config = dict(
    num_hidden_layers=14,
    hidden_size=256,
    num_attention_heads=6,
    num_key_value_heads=6,
    head_dim=64,
    intermediate_size=1024,
    vocab_size=719,
    hidden_act='gelu',
    norm='layernorm',
    norm_place='pre',
    norm_eps=1e-05,
    positions='learned',
    qk_norm=False,
    attn_scale=0.125,
    bias='none',
    tie_word_embeddings=True,
    parallel_block=False,
    init='normal',
    init_std_qkv=0.0312,
    init_std_o=0.00592,
    init_std_up=0.0312,
    init_std_down=0.00592,
    optimizer='adamw',
    learning_rate=0.00126,
    beta1=0.9,
    beta2=0.95,
    weight_decay=0.17,
    lr_head=0.00703,
    max_grad_norm=0.5,
    warmup_steps=243,
    schedule='wsd',
    decay_fraction=0.782,
    decay_shape='linear',
    final_lr_fraction=0.0,
    batch_tokens=[32768, 65536, 131072, 262144],
    max_seq_len=1024,
    doc_mask=True,
    train_tokens=442700000,
    max_steps=3655,
    dataset='wikipedia_en',
)
MLP neurons of a small language model. Each row is named by its layer, matrix (down: output weights) and neuron, and shows model dimensions 16-111. Each number is 128 + 32 x the weight over its row's rms, rounded and kept within 0 to 255. Numbers have three digits each.
Before each neuron's rows, "fires before" lists the tokens most often just after its 100 highest values on Wikipedia text that the model never trained on. A number after a token or word is its count.

fires before: "ity " 26, "ity" 9, "N " 7, "W" 7, "ia" 6, "ia " 4
L5.down605:107122099135139068148120096142169144136116174122066153051084171141141143125121160099117107155173133135178070110157136095147135136156127059110139143111142188073123141153114139157143060096111106123118158116196145142141125107111117128121114150065160187117154157146169156124122215165134149065

fires before: "en " 29, "n" 12, "y " 5, "vi" 4, "pre" 4, "on" 4
L7.down93:103120113105127192128079121125114135114147121170199137078143141161121130152160122154097116164154117142158100174168119117162159131071148122101132141087125151166056116056133150130171148116163128141152134188166084136144165179100115113131121156077164102127138188119129090132165157128175090149

fires before: "s " 16, " " 10, "in " 9, "e " 7, "out " 7, "d" 6
L7.down1007:177101120133168065088139112120171177114117198181153136122114140166147102124176114156109125096166177175139107151092144058158139096157125079091157159153015094165096152186107168181069110097093136115109175069130103103142075116073144151080019172114127092106136151107084150125090105150111150112

fires before: "r" 40, "s" 12, " " 11, "an" 7, "er" 4
L5.down800:140117100122127123057133111165134096086142121116116148125143123137168161123196094110118187164131160182116146062086111095141077158161106071111106186126165110058122088081136147110147060132160101065099178151163135108129155119199138098114125125160120125129098227150070156125126167143121137144

fires before: "ed " 14, "ial " 12, "t " 11, "ing " 7, "l " 6
L10.down218:143142116124117130150119116164132078144142149133199126114134138114124144219075100111204139163135133091144133102154073140120084156168079122149119181120116133134089118108162086131095161155132167118162155197090121163138118189158139180118124095145124114032126151138109120143136123148121119124

fires before: "by " 22, "in " 18, "to " 15, "at " 7, "on " 4, "and " 4
L11.down64:094149147170075132185078136098140120092123150116170129102131127102087173137098102140084127144118140147149137114109144133089127165125194157141122111108114163175144102149085188108116069133147105094154138129123113136100041111113124155115079156132161106128097115168098098120100061162089129099

fires before: "u" 13, "uc" 12, "ic" 8, "on" 7, "ac" 6, "y " 5
L7.down280:087115081141165122151095163102132154080123135113102107132163147114124111128134106184121118122148163131138094096135204152125081130057108116152113112096099151088109109149123152122180145082165141155125157128160122129132078106093127123143156045153108170150047139129112133153134124122123162151

fires before: "| " 39, "|" 8, "1" 7, "3" 4, "0 " 4, "1 " 4
L8.down84:115165123116089164094094133137114133180151176135133111125102157130117070127100137095161076129139139103091140172161101056112145136150135133087087153119211159064112116129098151161143172182155180132111077134129152117141155109107099083112104111160068148219174148076170117179134167169203119164

fires before: "in " 27, "of " 11, "by " 11, "on " 5, "at " 4
L11.down400:138077147123094112112116137090147122106133085171181156171149132084100169178124152132067162163138114176149145143107191156146104104149120117085134175103101112102135168108079127092165174131149148101084139140083198106100092148145108124118095104125116144133142134155101183136164135184166133084

fires before: "t" 17, "to" 16, " " 11, "ti" 6, "s" 5
L8.down849:134119126156105067159153156171122146088105155132156077155116112109136130079133132132094177134129071089087137099150165073158091102161163103125182114150168127130132214082095145175163050090127156207137148109126114151176135178175134164139123131112092141127148153109050086078131138118206130132

fires before: " " 25, ") " 17, "N " 7, "T" 5, "S" 5
L5.down887:118141111092080165150158151131170185113171161156171128162138174151178130141119172191120113119146097079078125103158121127124133093121131118159137141097121065122130191051106073134105145123113081091132150149073100128193108061146119189102090128109109164090143062128097051164153119142140107131

fires before: "d " 25, "y " 6, "n" 6, "d" 6, "ic" 6, "i" 5
L8.down296:039081119140200154078163081145106164068147117160114180174130149088153132138094111200096127115131170194168128144135093114116154130141182166176128145149111122108111083151133105108060156091187120128145141126139125157130119119137161160116120138080127110120136146107122125156073134119120068150

fires before: "| " 86, "|" 13
L5.down267:071117140154134137162130144127108092127148081164088151163163120169149213156171182117115161142110186137104184155121084126130112148156154064141110121133119154174093132139126106168116176112065089100061190122117184129117066126132076157154070160143161136147098152085161164100178165096115116103

fires before: "\n" 76
L2.down882:153129105106117100080120139104157152075146168107122099105119167108174103101146163142126144095130105134174120069063129158199147111090125158173137128100093115123127104147172106152160095104141128139054135094113152194096224141147072125096147083112139098146136120106142092156125106151130180105

fires before: "al" 13, "y " 12, "ac" 10, "n" 9, "ic " 6
L7.down800:113112110153130101118107161135110185141183154136140156102115128134181172145117159154094120106136195107116101168199122143170141151061130124128081171140158111103081160119100171134099117104117099138121153095201101149111143144050086182122098132155163194111094129111118056123106124140093052124

fires before: "er " 34, "ch " 13, "ter " 12, "e " 7
L7.down276:132109097152115159077157119167122211178129112110088161159147063136107130101206137112082109103075100125106165117115137135112115135170122165151106068116157158119096145142101146080115164160127094144074090124110114084083118189090089078149114140091130178195074114150164120134159166201175107101

fires before: "J" 17, "Al" 11, "B" 8, "S" 7, "E" 6, "D" 5
L10.down118:106110091096117118114091092131177096141121136096109129137082171182154154091121115137160114124123146133147123128125150175240145087133121131084106169138126117142115121119094104174157135126154175181143174118141106128161095159148157142144135121121072130156142139167165078105050072149164110142

fires before: "at" 22, "\n" 9, "ish " 9, "or" 7, "e" 5, "D" 4
L10.down719:132115146106102102120191096135139105177186112075139147142109132168144136149108154119096142100119133081137075102143147150131132184052139193079169141136163150127148147125096168175104164169169168106118146110175153126118181145126089145143141127165092134152117085119108167115119170142141116102

fires before: "el" 19, "ed " 16, "ation " 8, "ed" 5, "f" 5, "ant " 5
L5.down955:143157153106164097128063096136118135140110104088097151147080138111102097115165113182128113088095125100135145104166144114147129047159155177101089137161137100133119119137176121098127098137090072165125060218156078122153096130146189142169139124130109192091141137123180164118066136132048209086

fires before: ": " 12, ", " 10, "\n" 8, ")" 7, ". " 7, "–" 6
L8.down683:138127096107151129145125151137138132072112125163076131088101100153122092174072140132123140169176177118144120142097163102144137113142131219088139171098140174152170080082133127173134123120146093143145174140093132138106076144095144122165076124085043167149148115146172129148127136063132139178

fires before: "| " 44, " " 12, ". " 7, "r" 4
L8.down952:184099168200123138081110133092075156171148147127098102147082119149137128082121137111098108080163111092130147154114124120090163123127089110085091199175141137100096063163087176154159041103131201108104154187161187087107134135100166140130109165097117133146130109135146081111101084094169126120

fires before: "e " 30, "n" 10, "h " 7, "it" 5, "z" 4
L11.down925:100157085133101090147110129145139119139147075160140113135094180170131146134088114130152110167086171128136091127103162147239098106130149106133161125161182107105167065114107175140134190106111131145122203144152118144145102111141162133091117163119129118111178175160070153096092122094108113165

fires before: " " 35, "." 9, "C " 7, "-" 6, "R" 6
L5.down400:148120210047134094163125111131150143185116151162136105145190168168155179092112104078143208092112126085106102141147162070088149075142118149082139165131120080191158204137162114134111146093072120131130124129103153131140150101159109106111073176171094099102170069185115156178172118181106165174

fires before: "g" 29, "s" 7, "v" 6, "ter" 6, "t" 5, "st" 5
L3.down529:093113163115191151150182152096146089138177092146168173139084100110079090164128150142196083155141117084159129145157089175137217176156196093151130144064140122152189184138078104174119171143111104116135187134108129134088205120173080158128081132094133099155184126073119147152122142091139114144

fires before: "ed " 17, "e " 14, "ation " 11, "ing " 7, "er" 6, "l" 5
L11.down537:099124117167122072117127126125158093087136095186124166081071212084137091183119084095155147141125123107181138079134134115154121165155154102095162154115107123116110068133155121134090135114094075115094173103143146157110126095160155200169110120223121163127088156155122200171133147123099126112

fires before: "s " 20, ". " 18, "." 8, "t " 7, ", " 6
L8.down506:225138161118149088098075175164223182182123159149152171130164134071085172180112137153064084109128133135135188112155087094085114111121137112083110190148125169128140138104150153116109125062130130159100155133099155093129049079157079135123086156110116135130098129127190152093160158172150131062

fires before: "ec" 24, "or " 10, "ic" 6, "ed " 6, "ing " 6, "f" 6
L8.down511:123118147144150141100119123112102082118117132157052183160122162123124106106132131167077126122139120121124167149161132105206132090152134174157094137088122099127111144083167130131093157101128129153106166179111145116147113134153198113151115147150088096118169124120188137159097147113127119040

fires before: "ing " 18, "re" 11, "ing" 10, "r" 9, "s " 5, "in" 5
L8.down53:115103213154171167147133166106103153144226109158154095128112100121086127115141110101074110129118094161107131063151109127165114110162123113084093142115175132118137132126122109130091099050132135121106106125083131149096136135175152114158134086121196135133123077094086191090134124149197074127

fires before: "e" 17, "al " 12, "ec" 10, "of " 7, "ir" 5, "ing " 5
L10.down393:145182100176073155127077163050127115109128118140090114119070116123132078133116157127093149119092171079079147092128170113112104193119093132131108145080147168114119113104125136133125114098178091070091127116101231116113078085139147127120135166111116119171097114144176149135196081112124133142

fires before: " " 17, "the " 11, "s " 9, "18" 6, "L" 5, "19" 5
L11.down753:160136130109099143140069122137136084077129147145112079118138144089153104121159185111188120086135165124164135113125117101119096103124092111132044128136143081162163089104140113156173209128055166177196137161124155117091161069129207094145073143125104161113128110136130076138096133103109138181

fires before: "r" 19, "er " 9, "e " 9, "ur" 7, "al " 7, "er" 6
L7.down258:090103161123154135088085133086161102199153102140068151142147087151148143180113118162158057128097115135105152111153141151117089157144127155107111103107132096178101128149132138152096137084106114111124138147147089107147152124120193144128108063139132105125170098156099129145112095149147112141

fires before: "ter " 36, "d " 15, "d" 10, "ud" 4, "out " 4, "fic" 4
L10.down854:097136091062160103089178080163129127122076164118158161150113165112168164108140091118173132146174148090135158120108152120060197156125149126128206146144139130089159148145133151125121159071121071157093174150091105201129082154139079118215112164143151098171104142131184108180135129214138180105

fires before: "ity " 24, "e " 16, "ity" 9, ", " 4, "1" 4
L7.down904:154095151120103109102076131103159153061090129182100167128103112118097149114118157121134157153136133079118133151153085118155090146123107146172101135071124162121077113185193158093120143129127091137116191120066111148127158153080124142155113200121092143107154091119123142107122137165099068106

fires before: "iv" 28, "ti" 12, "ter" 8, "fic" 5
L8.down406:075114158133151043114146132152142155151129092112115186180205095050082111146164127086136080088105044041119144122122162132120132147133103102186187160106134172083139142115139130144132145148143162144196114224141042114119125119133163154147168135104098074152144115154135085150130137135125111179

fires before: "th" 35, "er " 10, "d" 6, "el" 5, "er" 5
L10.down83:102094180051073140138125107109116120141096137167125189169080132102082081069086092111113159086115102151116123115107135114103123088065119072135160104138111122110110092166111097149149086162135140146108101114094119130090111083159165148144141119103110142137150097205143123149136164134101150149

fires before: "0 " 20, "— " 16, " " 12, "| " 8, "8" 6, "|" 5
L5.down682:168164152106126110149169091138110087143091075176028159122145063137130136173175115123160146139087135123076073175141126142132148116091109086144146078142157112150151142060156078169121193160093082026159140145130150135131068114124100168099155116100146128163040073098156154157142179135124114090

fires before: "s " 22, "ent" 14, "–" 8, "s" 7, ": " 7
L11.down193:112138168179137089139146081171162154132081142122092118178177131153165153076158165139120152104173159080128147108164140102163127147144105148157115152108180149147101137102068115161167172165164115140123095134215123122112116108075124155116191107117126088113041155127169132064165109168092145126

fires before: "e " 33, "re" 12, "r" 5
L8.down1002:121107062133104098106098147155138114164109169072159097165130155135165092114136073105114139137142178156080145147115173166152133131183142114094114150185089134145097165146163089152068139092137117071115106090139107168121142144140093090170117150199168121129174134120127119160060081153124088113

fires before: "c" 14, "r" 13, "ber " 8, "w" 6, "ad" 6, "to" 5
L8.down399:085095102117147118081070167154145143075096117131118136114147112165139110169141156102138087117130104167133150128068208095148165147134142076110157174129132133132114069184096107094125178175124167075123059131144116148141132131146141144128143135184140142093115124130128091053082124126076104162

fires before: "|" 22, "C" 8, "S" 8, "B" 6, "In " 6
L10.down948:114105138141101167152097120131118096086192127097108093139105177115191146113105168120179142142127139125121121088127152151106146062141137110158143117145125078170169167090143100140126107073171086123078111126109181080131118141116171188174151128130068129112097128146143117068110106112104130129

fires before: "3" 22, "3 " 20, "2" 16, "4" 10, "2 " 9, "4 " 8
L11.down643:136111116085098127108109111124131141152136113137117128103199132151156104141138120179137150166090120090147094147111124147113192159077096111057139051157129132087124132090174085122154091140189117189092123153079157137117081118107123137132171093104144203161056152119076102080178132108095161082

fires before: "d " 26, "ed " 20, "om" 12, "d" 7, "er" 4
L7.down911:095082155111164143111143076098137131083112173141141129100105174084148220104116093138135117136123133216102118150136116150173131082117147124184175112139116125116092101151171076135106133175152107143106155131120158145177122153121191168128105195140140117152061142068075108104140138207146138100

fires before: ", " 18, "1" 12, "2" 11, "3" 11, "9" 10, "7" 6
L5.down671:131156120138146049181180111173137069140078114104077129125131125128122119131102091127154174122137102174095153109125151129131142117059115110164123113126117152103158068109128131140140118146161143191131126104054169161114108112151150143112090137120131188158156147146118118082119168144140077124

fires before: "by " 18, "to " 11, "in " 10, "for " 7, "r" 5
L8.down591:149155150072110139140118114107142059117159113115112106128129105081103129116140129174118023140144111220169105113078167135141082077145092040153124128151153126153138177207065122136184100110184187173159166139137058136146147130090142116129129084132144113127061136215076120148174125149141133101

fires before: "e " 21, "\n" 15, "am " 14, "s" 5, "e" 4, "et " 4
L10.down703:092081049150148135069174156136126097176120135111101192126158085118119120135084031133117152099109101121153146159088111081165075183113159187147150161119085136148105072111118133140081104124149098132186183104106169168068158142136116163162133114115078092124131126112119135145109179109162148114

fires before: "ew" 14, "ew " 8, "ous " 8, "ul" 8, "ed " 7, "ous" 6
L10.down379:097120129119132054098118152098121141120103134095142075105199129117203127085131128194138110110138099163134081132181071145101074145138107140127167138112103177099077163138123162118091135137198140138122139152177162103132135197145113135168135179074128160160134097108127097110084132075145208182

fires before: "h " 18, "en " 12, "h" 8, "ion " 5, "o " 5, "is" 4
L10.down732:144130159100142109119123142145161104155116140152120163080170111134163141088091136089116107080118154201097078115141105143046117101132156143162147195159066112140143111096075120129122149144112090119110131149124119178127064177137146130144157166150097126108183127181134118170110188158157098208

fires before: "i" 17, "o " 14, "u" 13, "ic" 4, "o" 4, "en" 4
L8.down714:167060143097165107109121139132117135091175169057147067132118177100113131069129135092121076137139095128135103110122126152208144107064098178174132096168122169148148168135120135118080169122114162168064158063175158121161062151061115136098144167096144127136111112154113159117145097155162130140

fires before: "for" 19, "ti" 13, "i" 11, "form" 8, "es" 6, "im" 5
L11.down265:111102107123128121171133120146096147113135120104096148161203100126123134123156095118140072166110078172121129144120157203091118066117066162079152134113108150073125094124135111140133147163156157105163080109082189119138066131094154153107133126048067148117176087078144095116115108155149141096

fires before: "| " 47, "|" 16
L3.down80:090191084129114156095085197166117076130130143146149129155127115136157128136126113146147135145142147158151131083142135103115092154100122154172133085197151144166118109123109145048098114113149119147133211131164163109137124087180101112137097159087136162140089150158127105119091122099159108097

fires before: "in " 14, "to " 13, "and " 10, "of " 8, "d" 5, "from " 5
L11.down207:171114206182117177168107146123174150104065153129220130121099137095116181144084099153098125087131106159117153099105120129133109119097204108137182110073152102173138120122132153079115114070179108062084144105085131134137061149128104116109105139103121108108141073173114144185166130142114152130

fires before: "d " 26, "ly " 24, "om" 9, "d" 8, "e" 6, "ce " 5
L5.down293:171136174139145146132140161134126129099119156178125135125135174136148082114088087149122174151204111138128099127194112138109153067163165092150214143161108177078204168105095123135142121096141111131140149142095094145155105134140111122109132118168151122100114068097088071117106172125153195149

fires before: "s " 35, "t " 7, "ia" 6, "ia " 5, " " 5
L7.down435:138129177093176109142118113149145170164114095134191140125161164116108114166140177138182098100120122098180069145183140119118122134119076125106098189125153123111210105134139105135160128146069181126156168117197182112097121148150128098150079133130111169109170189112179095159177115160113122132

fires before: "y " 21, "g" 10, "at" 9, "or" 7, "ing " 7, "for" 6
L7.down99:142137126147140137122102108073153133131120169077147092091163174141157150115109106090095150160109094112143176142115147160198066109152137142160132104151133184141138123109077130109112105109118143121160140124187104130049133116133106108101114122169157122141176143117133095178141158154132113148

fires before: "201" 23, "202" 14, "200" 9, "18" 7
L5.down351:150123191130138172162084101153113084082091106122131150166109102156056195113191074132143135152126109171148086105084100120139101152122101118103133056142128152116162071149168093135150123104128129095101115156132098104091137164150083163106119152179073091149150119114121140145109092109099134153

fires before: "ic" 27, "i" 11, "tit" 10, "es" 6, "s" 4, "y " 4
L7.down82:134114143106165147098141110117105146089090127165126120197153111092138093125101125133114098074123125144147141131107100159142155094163117111095147152117125198087114166125109125144099173182127140097131092174138091134089149108120054156052143129184154089128071082106103098141123100138156153128

fires before: "e " 16, "er " 12, "ed " 10, "er" 8, "ation " 7, "ation" 5
L3.down138:105135139133118106146110083146116170185141153144136117131139182153211126173131112134109118106174154106190135151104154185169168160148120066122171108145126120095105196155110163139109084100184077112063090118134103175145121067070119110151123136105159162152134171087144108108109134144081154121

fires before: "of " 25, "to " 9, "in " 6, "with " 5, "was " 4, "is " 4
L5.down812:104102188105137121161136132108130147124137181107092146133112099123157098134184109155156082170104107189111138157119164165106088125128142107120150164106165149132158140099175064111149144077118166083115143128110116113144101064128096130122172122093096139152124140166112098149118156161156147114

fires before: ": " 30, "ly " 7, "oun" 6, "e" 6, "m" 5, "ard" 4
L5.down615:161124152135135174128169137116142054118137047142168135122141173147163137145135131206155123137153102141147105181139087146116147101136092083122170118092160194145145169148106162125119112134067165118106076101122138113094127107151082124107103157150135127153147062109165125132153186052147114106

fires before: "0 " 18, "." 13, "1" 8, "3 " 6, "1 " 5, "2" 4
L7.down425:217127114093128125092129109081145108120097152108100120100151142118090092097153164088199068170115153103107147170107157104142111111130171099135136148067140089068132101145132150181149180117162137135034106075159109170092109168118118134149149139112052072137075175147087139121116152124193147075

fires before: " " 38, ") " 11, ")" 8
L5.down64:145147138116151137153130114127115135126184131128120075152133143123184203094158091095102177101123104135079137100105133099136164094082089152107158191185090086139116093110144091145103109143124119116082153114119177128119090132151144186151103144183085076082155013184123115103138140114110189156

fires before: "." 13, "y " 11, "tion" 9, "tion " 7, "g" 6, "6 " 5
L7.down238:128144116110128127056124103144158080068154094181070104119157137078111131139114102109095095142168083123137143137126123072104149166125124102205188093114160146114058141109182137120197123134133114166118180143055095125123130076102135168152140111117153052092165112126185178110142130092100054122

fires before: "d " 24, "as " 13, "d" 7, "p" 7, "p " 6, "the " 6
L7.down921:106105105133148131111134023123129142152152138139144119107145128085116146099123161142095096124160172077135174122114113152152144107178120151100100134079162131184130155168175154152099130172091091116127122098143202133178115176032098146150093114093161075150087075046171153132070111142171138088

fires before: "ch " 15, "er " 12, "of " 10, "er" 8, "ens" 6
L11.down579:099140167136096118065129124146122146178170157162122144176086130149116111151122153107144116136095077065102082140097146116127185101114124106134168175087191135116123107178119101207132188132106151086141115119189084113155115119091139096120149064132098095093121190155074153101135135185109163151

fires before: "g" 18, "ig" 16, "c" 12, "t" 4, "l " 4, "w" 4
L8.down417:141142148140140167136161187147105161088100132124109174184162216135152115069149120104121104055067123090167091075129149148159125123126094113151142152108107121106073103189109121141150127184136093135100121152146140118160130138081087107094142126141185149136114136137075103084129142155121131156

fires before: "al" 25, "n" 7, "e " 6, "m" 5, "y " 4, "ri" 4
L7.down549:127157211113186110160068140091151131101148118129193140129145120093170200124123156189116099117113112035163136087100124150157082165131097169121079073093137118162141165157132122102141132167161169114099068140133145119099168155233142066102105140136094108161078127166164160144118129124112128135

fires before: "il" 28, "amp" 12, "f" 4, "fic" 4, "gr" 4, "al" 4
L7.down511:189109175114160177115125114174145052115107102146166212126128126103056111154141108093130158166056076091204110147134150123109108216115098107166096079128183118148092154099153120125104145137149182132082132119099111093144147101169074144047134079144166087164183097178126156108143110175069112109

fires before: "\n" 28, ". " 8, "| " 8, "\n\n" 7, "." 5, "00" 4
L5.down314:170152158150160146128117141157151150108113132118151162200183137086215137159144140159127113074149111151127175145116075149156121154106189090133139095134206129142179113111132124146117138161121129108064143165116160102131057119110070131140115105098136121112116084096162095114165172097108087164

fires before: "ge " 18, "r" 12, "y " 11, "g" 11, "y" 7, "i" 4
L10.down320:151123118198156138058108117119149161150127099102177109116172127143155126137143146126150126113156117191119114114163092099122217155170150095102128075128171183115148186129087102136129192182098142106123095117180186093105155118109090134113056140171110144130123091163132057107143098202165130084

fires before: "ed " 11, "er " 11, "it" 10, "al " 7, "er" 6, "oun" 5
L8.down221:100151026169124102157170086179137098159127144126135128110086114082146122129058058142072137118124106085118174172210175094141182146131157104157115073074092130135102107152159164103099146122082120102118090121175143126101118072107074149111102131123211116159143125173152163131072124140131135096

fires before: "\n" 49, "ic" 4
L2.down368:162154086089097102120157110153196170108144155084112172074205127077177130112128104142146102115140121131151190131108131088192144061065151106142090121101076156137097140107156111158141059081162128119077150143123156152123174112137088155129106129104140168165139071121109132079082151138140160064

fires before: "el" 17, "n" 16, "it" 7, "ion" 7, "is" 6
L11.down73:158112147142137119082136127135155078131134186111144106149115167172130148100070171084143160127170074091110116157104153182109151087150117118106117134139151086075149102124106114159170162092144117133166156095100120073148112137092161107099142153130124157100124142142083124159095132070150097128

fires before: "1" 13, "2" 13, "0" 10, "7" 8, "3" 8, "5" 7
L11.down696:060135154134108167196131113104126097128159095199159125186127147179175100122076054164110109153118119179113115153088148109160100146188129126155069129073103121138119131146103150175050116080098096122184133173155137121103100103115132135111107131107138078095110120137150140189126040065173160143

fires before: "n " 24, "ag" 11, "|" 10, "| " 9, "n" 6, "m" 5
L5.down14:161098111135171161161137145113117154116110142172154088138128152122166147092135163191121093075071105092174112121151158134154130109089103120120143121160142115133185136118137179143057124136149164107120137126094094118132128105159120127077166147131162131165141056202085135104171151100174125156

fires before: "el" 23, "ic" 7, "oun" 7, "u" 6, "ation " 5, "ail" 5
L11.down982:093142107145147149118189108058146154087093078101141093140131091115105094174057133120116093101143158166141115114129142106195126103083154059087064095170102132085171142188115111103126108087092145086139139100110095161175135095120100103127142118175159177130110107154142158150071054167101127123

fires before: "ember " 28, "to" 14, "uary " 10, "r" 9, "t" 5
L10.down69:107124102068088155121150127152164138145119086158150110119132110148116145088106097176085119117111116207076118123115065110153133120083198053170136101165153180085111109069070106174105162172112184184125155125147120102194132163152144167096122134182119164120151159101080098124043123084141099143

fires before: "of " 16, "in " 15, "and " 11, "to " 5, "from " 4
L11.down971:067067117174142148152125159107139143131110183128113164138125087124112175127175091148107154134119130141054134170123170139201160109146150162123143105129148141157149128145117137149156103117202110163135152097143125025108085106121178160103145164122108100110148144136079127139129077157122123088

fires before: "\n" 20, "| " 17, "–" 8, "9" 6, "E" 5
L5.down728:127160122117166157138144154136096191062122103107085141163185136114179197141130085097074146059119139074142127116132081130160148175147089122161129098140138166119146095120157060188114189103149102132097134138134176132155130086122112135233102144123163100131080114075163166102103194088105121104

fires before: "ed " 23, "y" 9, "n" 8, "ast" 5, "W" 5, "se" 5
L7.down28:100142121131153110137134091149111103151122212111074136147063081133142104118097088144134140108141069121180129133102122097178124140183077131130093133137125159125163111111110088162106093151143170156170104117090139079099164098063169153159077088132095172106153088150138110131119155181150144119

fires before: "ec" 18, "end" 14, "ir" 6, "e" 6, "or" 6
L11.down638:144113107161153146087173102026106119143138114094079152134097108120083133140132165144076108132127163098201123117139147104145095117114149167139144115160101150115068095107144140110097104138181063139146144129102155152115129093160164212127020127104202133134116123138090119129121128109141088116

fires before: "uary " 43, "r" 9, "e " 6, "a " 4
L5.down279:110130155177207114136168118156120142092143130146108156199113122120127089154085075111119093139173149081121068119136130149148101134168114092047118164140130104104143112072176112155130167133135051118115130087081155104145136105116180130109115224125153108127161151067081148104142156151118148179

fires before: ", " 32, ") " 13, ". " 12, "." 10, "–" 10
L8.down571:175119086107115144106138112147141110169179111129089154127166178135073125074182139181165219171108125046117138142118175159151142116146223142094138125106096133153111105125147117101124159122125126114102149159135115127099173138078119130129083130207088158139061121132105142166120156165124162110

fires before: "in" 16, "ear" 14, "ust " 14, "c" 13, "ug" 7
L10.down517:152067179097161118113119150181106052145089111115102107170193117100096127164124077141118137120082160127131182116153147184134117125101064145058184099131142115167135139152155073082127124111163130112117171145080108150110178129181148143140104099130082107099102105203098065158120110168146109100

fires before: "\n" 15, "ec" 11, "in" 10, "ed " 8, "ab" 6
L8.down137:110146136159129129081158065107121052117124112098114176066037175164172139148127106096122115129085119063138105088122122154139155162150093112135144144125106099101141144096107110139130160061186183120151122033100128191125108202151131147114084074128160157141132074123163090124097158181123119107

fires before: "ial " 13, "ac" 9, "d" 9, "ow" 9, "t " 7, "u" 5
L11.down215:174103112138109164110149083104106128169123110143115133126080157115102145119099084144138168100119222064142114143142147096191147181128195096139126103074185148135153094079111110156123075134099156113128128104136131131092120128178164174135100107090147145168132099111147066144149185085168118149

fires before: "| " 35, "d " 9, "/" 6, "d" 5
L10.down335:055183156114155068120191145126092097076098133116106171089146143119120130117138144108157128185079139147121125171155136201097199127143113145126176125117147096129129166159134070086086109150121147132158114091119122124111074112184149140174172102128148136129173122162199133094129172119182166095

fires before: "201" 18, "202" 18, "200" 13, "t" 9, "18" 6, "198" 6
L7.down741:111118164154056131143137061165131087098173115127126107161132143190114069125132160122100227111112125113133146110050111192170127213089102139102139064162087132146177103105146123139104121112113173131114145123183128142053093057180152159100088139101178114112112109132118081119123078074120122097

fires before: "to" 18, "e " 13, "r" 13, "s" 6, "t" 5, "v" 5
L8.down566:142085103132183109104174123149097129196108117144125150105109130127109157147188097073168116107137133081138122119112128150125130143142140152101111110101137086136102132111149050108102110158156089143136169115152191054100185103102113153089118156117098163162128084064087173170183150109125120095

fires before: "| " 48, "|" 16, " " 9, "; " 8, "G" 4
L3.down87:143190111115177202106086165125116145097141128142125133127087111150160102146112121183132062134118115144081092114147166123117136065151110139118176111182137126145136118066150094077059084128165147148148151134148155106153121151132082130116115113076114160132163103128105130128133122160159184108

fires before: "ly " 21, "ce " 8, "g" 6, "n" 5, "ay " 5, "y " 5
L8.down516:130147125154171131142102231105132116114164114148105128088128131045140117110067071176075129127074072118136126130141126118132104130164156180119122129197062156150150130071128139096149112091161152125110171189185156174143167124177140180109091165139089058110125112060067119026148169119176124171

fires before: "l" 16, "in" 10, "the " 8, "ew" 6, "li" 5, "land" 5
L7.down878:121127160151093156146075093137152141145116168094087124106141116193124128129122176126175120154086091199131093179104149049119133128126090110162128138183096100141112107152142141158145152079147181113136170162180134142146163125110137099161096121111164241129137136140080118115161098117061101158

fires before: "en " 25, "g" 9, "for" 9, "ing " 7, "the " 7
L7.down665:125141161160142169144114070098134089127126077067136138084057149207128123120141177055138109094171156176161121124148087148135124021116125106138121101160077198138126146118103161168089110082174063133154125150103086178099140088093083101142143186086167130127133155153132097141133083162153100190

fires before: "| " 90, "- " 6
L5.down689:142104166129125101119126131172131172146078101149060157116087123151161054143143138133124180108121114139091131126148087091147192142136108075132205125163151128162093117124143126160111114059155090147121122087138111120155110149086122060186112154102168061127120130117162074113130165112084062150

fires before: "s " 13, ", " 12, "al " 11, "s" 8, "\n" 7, "." 5
L2.down183:130149107101076139113086191124132158092138097188101192147147115091123119124109137159134141117101152092103125109123133105155157136126170118074171176144119124170146134068110157103116093089192128132100101106126139183138130170157174086123106168165090115152137086169092098103137121091155163151

fires before: ". " 25, "b" 9, "ail" 8, "en" 7, "al " 6, "i" 5
L11.down920:142122112145129133086138112144132136165192087145149137162124194205113114133080156106149096135104157154110111128068141172130125093089169151090097153102097104093108120189072139095177101123102130170151071030127167117074185133168132105089068112141145132043109109198175078084084118093136120093

fires before: "| " 55, " " 6
L3.down41:114182143097166071054142093112143102128093114122088107144129095130124174177149140202154140082081193157164124169152084115163165090122103097178188148159118131129105135121179083132115135153191061123082088066131106086128156124119122154126148090075166096117115105165135150120167145074084077088

fires before: "\n" 37, "\n\n" 28, "G" 4
L5.down897:166129160101067104132119086104181110147118138126077090139141136153176123194136131153080151134095086095124117173082090085088099108121131139118134099127120071200071156109130205116218078136145111111095131128131195146073164129114131159142132114079133111147130148093083136133080121125118111117